python train.py --num_hidden_layers=10 --hidden_size=768 --num_attention_heads=24 --num_key_value_heads=24 --head_dim=32 --intermediate_size=4608 --vocab_size=31871 --hidden_act="tanh_gelu" --norm="layernorm" --norm_place="pre" --norm_eps=1e-06 --positions="learned" --qk_norm=false --attn_scale=0.177 --bias="all" --tie_word_embeddings=false --parallel_block=true --init="uniform" --init_std_qkv=0.0191 --init_std_o=0.0191 --init_std_up=0.0191 --init_std_down=0.0 --optimizer="muon_variant" --learning_rate=0.00874 --lr_mult_down=1.5 --beta1=0.95 --lr_head=0.00356 --max_grad_norm=2.0 --warmup_steps=200 --schedule="wsd" --decay_fraction=0.878 --decay_shape="linear" --final_lr_fraction=0.05 --batch_tokens=131072 --max_seq_len=512 --doc_mask=true --train_tokens=950800000 --max_steps=7255 --dataset="wikipedia_en"
MLP neurons of a small language model. Each row is named by its layer, matrix (up: input weights) and neuron, and shows model dimensions 64-319. Each number is 128 + 24 x the weight over its row's rms, rounded and kept within 0 to 255. Numbers have three digits each.
After each neuron's rows, "fires in" lists the words (lower case) most often at its 100 highest values on Wikipedia text that the model never trained on.

L4.up1189:128149174125138099068121127132130118165102117109112130124158113124064138108131127117128146155128117141119158124071164148142121108122144145142106131140122150132109098144133137141087133127158104151093175142099153138129096119102153132121126111126113135135097170084182103165146147116112164154132107129164133117193114126119133083133153127116151129142125182128167152133117162122110107120123108099101155145149149126099135146164138171104160117157144103092141129127088158141102107089149155136105144140161091121112072107136109136083107124115137134127147119124117110130148117172070104137150124143145089158124121104108137100115111125152131151162102114125134113095100116101145127137142149130168163136165164122112136140148113148138105092129116144096120125123160188150107171135148128
fires in: "of"

L4.up1929:127107140130124105104123146137136100091141123114143143138149118120143151109124139107148137147135125112142156107091070123171123105105174086118080152113140134122124127143118141121076169127099150133100064116123096111080132147157120139120113110119132106106122117126101157134122098145108101118164102140197126143122180110116102093110115099118124134171121101091120132162157142175143138108128157123130129129154076152135133134157102112094117105122136150115173128146103121130125104129197106131134133132127136157124127112141160129146092140124108121140120144142153167123146102140160156098158136139156120159112098138159122106122133158167085130147131089086122122128160110101117119130123160106114115117153140109098131141129099119138158116163119116145078102109105156146155127165137140
fires in: "for", "of", "with", "to", "between", "from"

L4.up2660:135128140138141122127124108116131170122083129168141133138136133152154163094115125118141094108145114155134146112137128057144148174097131159129133108151145125094087172146122101109122159167082103117096151174149112097089122113117137073070129128062154102117145134157125121136120153131169113123153172094094129119161130134148087142109106136119167151117113161113117172078093104128109116165160144162144141079125128106151123144164138137132134133128130081120125127078138143105155160099122082160101143180114121141169110109097092093160108155109147124090120156117209124117138139138161124117126114097104128099144157114135107135143136136173128130145124126124147128135139155113118103128173146136151124156143178085111126121144122130165132130138157103168123108150178127142128096174148156
fires in: "by", "which", "what", "fody"

L4.up2253:122081090113106109144166132137140194169131111121168106128172152109143185125120106118122106132151102107136101143106108097084133125123166130134152156113130154158147169147116137137120134148096135132128063090098112073137162077092137108118142134136096157114145131176160144122124188120149108115108142178107164103144164152079118092134078159137099121190098114114118119129141147143166189194137133108131119078115137121126134083158098108129112136138094111085167122128134144114152118144118101148147149148197145144113116116121105124131132109153115152147102126107143109096095100114155126111145149153125151058122148120133156164113103081136107103114097129113144153151100123164115157125104120108140120133117109126094120125141166164123105128163147132119105117173123116152133113164139110
fires in: "of"

L4.up3496:140101148126155145149112144131150158087122131130126114161113098089155169110112114131149093155135149104164135107160151139148129136093129140159084144117161083121166126125143089168126125112090136114128177113108132120113074101130148147151117145126104126132097118175175118115121164126108125162133145086146103122193170188162097100156141115119106185125117127135128124122149098153150111116138117120126140126106127126104173155114170103110131140131122117154111124155127126155130160121080160097137127121122113140096108150117127147103100105128090097137092142093137111132188127162195170187133118109150147190155132108061109152131164131121100088104140135134146130151110138114169134125091143106140101105118161118168156109085095080114090110075142119137114122098098130134103140151107155
fires in: "new", "south", "u", "east", "of"

L4.up1166:149138154105102102100138121144094138125173100149120132108131119139194102143119117141114120118124105110115126107135081085082136147140080137125144120107131125149123174157088117135151105158156107144136088109118144149160098157106079095106078115129132097155127091101136135135093086112090122140134118120112207137152126130136102109117150128167159108158106131126090114141139146140133123146079123113131152150099146066117118123162145106116143137162088176108127100130133135107142093120152118130122126131149092146118114161179107146156110101111085158142107145105076158110128112147149110156174120099127141123139068104160168137093122091141113163122114123152140109113124103136112084124125107167125150089120123136119129078144178129128080143157138154091129113089141143131122123111111136
fires in: "of", "al"

L4.up2797:134091115140117135115147165088085117133131148133121139123150114139195112113152138162125132156115080122147125097137127093123110135143119120141095124150116139087157127119118110145130133122129103158182141114134112087136075131084098196147105120154118091125145157112108089150150131164125124108162130104133177133125168139106139061117101135134067138157096122125141151160121119114146129119139135120150142105093096136149146171090139159103130169119169180119102074145116118137133110129149112138147144160135139188161144088101102133119130112148185109134158125168127124127181105130125134134119077172077096107137131113120116104089130093130116136163131121101143111149130138124123146149168084124148116132152163112102105108117146136134147113115155165162107145105129117120119161153137112
fires in: "of", "among", "career", "early"

L4.up3735:119167105085089176107090145104155137121119133102093129148090085099085158144168111102114072133114139120128135084141099103075158129149139154120134130121121120157154133143139132158121141109131117194148130110067138115111110117103123154129159142143127108149123069113145169110090100126132140127114107139135115127117097152138155128140083096144113141095116157138155160140118117133173151152121103164103164158144112148119180122146105104112111136128136175131133134134163119123165123149103113089189156110126160140164134127123136117124131124116123156138136126154121122178136119110130172109111112150113123126133129110136141147123117096132162147122104129138177122145145107163089145106113099146122119151084111159101117130131094171115154157135137134158174096131112166162118109136135185
fires in: "of", "that", "available"

L4.up870:173135124096120072167134116127105197140131093122098109089115153114119126116131146104127121131137153172111131114123144125185163130144104139122129154128110137103155087149075107138111138115121103154060140108152156153105119105121128151092101163118136136138139163166116084139140097140123142148138102102103165133164089175134083125092114128138115144153091129101161138099107144135169116114141112164163087117139098131130120129167090126162144136120153151130169122173137106136125106123144106171162119141155099160127156081138145124134140125158140141127185148105185107163156128151119130082152131132119175108129088119107104098123123107151114107166095157163128130093099127150147142140170151131139146143120149137101137138098109093119125170135130098153135121131115117103122099127126081
fires in: "november", "october", "september", "december", "april", "1950"

L4.up2828:140109139125141113121115114098131133150151102142130114125169112079114154118119136135130124139119131119152078148162140161114160147152140164131146126124133141125106153128146160134152162153080149120148095111137145117102123127134160160143109107146176123085117083105141107128152170144119116135109076171138134097134135167132108168111126136144142110173109175175194162139131095137096144124124166124110125140126124117134117099133127118120129143110141132102154106121136131148123180140106120150182108125103119125129108135132079144087139096130114135170137117168149128135144158094113136129129127121114140157144155101155142128153096110128132143158118198116159120135139102136119094082142082132111130114103129116144114128081182142160148109123141138089132140126126137122172092142132110
fires in: "of", "among", "mihambo"